From a checkpoint of a small transformer trained on Wikipedia.
Training: 740M tokens, 5753 steps.
MLP neurons of a small language model. Each row is named by its layer, matrix (up: input weights; down: output weights) and neuron, and shows model dimensions 544-671. Each number is 128 + 32 x the weight over its row's rms, rounded and kept within 0 to 255. Numbers have three digits each.
Before each neuron's rows, "raises" lists the tokens whose logits its output raises most directly, leaving later layers aside.

raises: "able", "ability", "ath", "ables", "igation"
L3.up4486:190063120127108171098158148139139107149082156182161111130149115103149106153113152092161115179151148116049123133122124110152152124130130220076188177143098179152108141167116124129191134157105191114137119153190092097077133056108067060082145098164136170088037139126176099133122098119119101117138168157120131162063105181109095164162141174152137166121087105218114124153157137187122143119083
L3.down4486:158077077121141096196084132080135161121189092137111134140207215114148114112138205120133097179093170200106105066132086114155197090115114083142145114164165109104129087193141131091150093133157146138146135148155093073150118124124162178129100098135148137111138142148122116123092125097100165180085136078065117137101132108074138076158164115183139109116153121149111143135093068108146065112106

raises: "196", "202", "201", "200", "rib"
L3.up3529:123102113068109148127121116115150138099108154110142065142131119149153089116092108085114059114156192083139136134144059114135149169144138085149153159104109177216161131158118103187029122173152157178130123122114127099108118092147144145137161137138118137122139142102184163112131123077127104096134153139108120126036131160156125155143088179140085081138101109115060104169176159127176142164135
L3.down3529:146110113077147166120080113159107128172078139064084005120121118141126095112115124090090060135107197084130154124164071104143090213118122116131153156131109094148221128174101141184045107105165111130103134119128109119116105108111170127126132155168135130144149132129156119130145113083117144118138134177132103103043139159168112136164058168159092113116097146133111121125128125163119160078112

raises: "o's", "o", " highest", "est", "ole"
L3.up4321:115144105131146170119089113101096092117143122139133126135141151099102161112126149144169138147092156136057123115145106172114170116120107139104089049096152105169145106137239075169127169164123083140115133086081147107197131146090096115194092145093130174121140151122080136167175133161095140093112060135127129053112161185097123123109127123055158126143156151107123133140101108116122160100175
L3.down4321:134082108101155147131106098126127184144048129128136134093086106095142119157172149089141115191172138131037147212163121107089120095132154151134123125153136151192078124123163148105107130150148208199068092122065064117104132134104096142095105152144148121135139096170123131162123087105141167109063161162138116108114080173134110074053145157079081099141125086109091129155179135113152048140168

raises: "ary", "ine", "istic", "ese", "el"
L3.up3539:116136180118097173092151102102131062163070122055118143142107166165158136107116163112166129127122131108104104096083126165135139150129098105038143135111109147159156117096080130189130122144158099141140113152084128130126108126138101152077085105096126137123101100114127140115127201116094147094114126149147164096069220157133078060130107124045192124134201152152110133208175113135116162179100
L3.down3539:153111122108085168121073083073139121191066086098057094126086084128111143185082145096081140125087176101049175126156102176090115141068115184131116166150148169156132133082149076093097127098102111161134170113138112119101127179131127145157092118108153118214130109129090084101178163120132117112128117128133154066120160134084157133097116080109137180081143169216124212131072125180162088171178

raises: " ft", " kn", " mi", " mm", " m"
L3.up81:192153188079113116122173120098183079127100136105111179131101100132216109122099138120100145119119152128097085164105088207121115045114097126142116110142147094135095141129099118106149159148097098151100147170127177168151102097136140101182155128162206120148160128044165121111106145125141114104130117122148082116062112143123175120169098083101092124119095103121124113140143129073095195124140
L3.down81:122103121111167155166152115145124136142172122129074126161133153159160098133160136105127080100136169122159119120086111151121092110087140172132164122152128137105117116117136089109122104075179124115122106108129143169135167069166152151113185134112120118211142128133106137122079108122182141114130111095081148117119113138146214060138131113154208117152158110128102149125167121106124114149121

raises: "202", "201", "200", "195", "198"
L3.up1959:133143128126111121132159125181162076044095136203145119141106141142166161156154151092124164143141158147116105087087181175138136100078099116130073121075105088164126138137109168161100157105139135115067132105128132173119132182104133077075121140133144096085146166097151127064132097088104108108119105198104062066090065131162146133111211156109177151168144112098088116164138158108201157112132
L3.down1959:106114085124166158089117146057121107115099113146133140105121113124058131153140137073166162139135158145136086160141122163173086090131145140157103148114118131136135088158127131168151139156068210098128145109104126163107130153109115204092093161123153105072111151098112076079141102093085080165129113158136132124125102143142174174145084170127096111127069095088144119137156100159103122176113

raises: "ing", "ment", "ering", "ings", "er's"
L3.up816:140176112089136110083190124187166111100108150124100121135131097132107156158157113114152119190110141074096080152121154151118249178129089116103139134079101147176084150102088124152167128079120211151141120066134132132098177135135091132122139101084129096115155101148110086082098121138110136119137133190116138091114153151189126153128111100100174192086063117134070130134141158147091184086123
L3.down816:092123142186156119133160124173132133156158143146085184145111106139082206114092122135137118121081140124121181111115097131121126125151182120115104138124146111161150178080121143192080130127089152189088160184090113134152144095135112134101099113150147099033167135199081115155133144138046126102083157112165148125097157151161157159106130079035140198113105088126167194080145110158063116112187

raises: "at", "ion", "ive", "ire", "ions"
L3.up4582:080172135092117105096141118128129103124087086173147111088124129051172097096104193081101142138110151150078185098107140181147139151114109140133119077119105155108111091170156081092122128135114074133090118172121118169177058094087180102128033098147094094163090171170090102121069117129142181118173107142082121079120177222083143142133081130144093074172178149136066183157117118119153179164123
L3.down4582:058112085058178127119134109103108160169143155085084127150135180119169101069156131111073177138146165117117109084168123152145121134153109096126136125162089151190058109159172113158136133062112119126111097136117131150151197128124089126137144150135128119078104125100108127113139153196128176103160164113165126133129155111077120119117116072171133171123093185202169180093150111119153104131201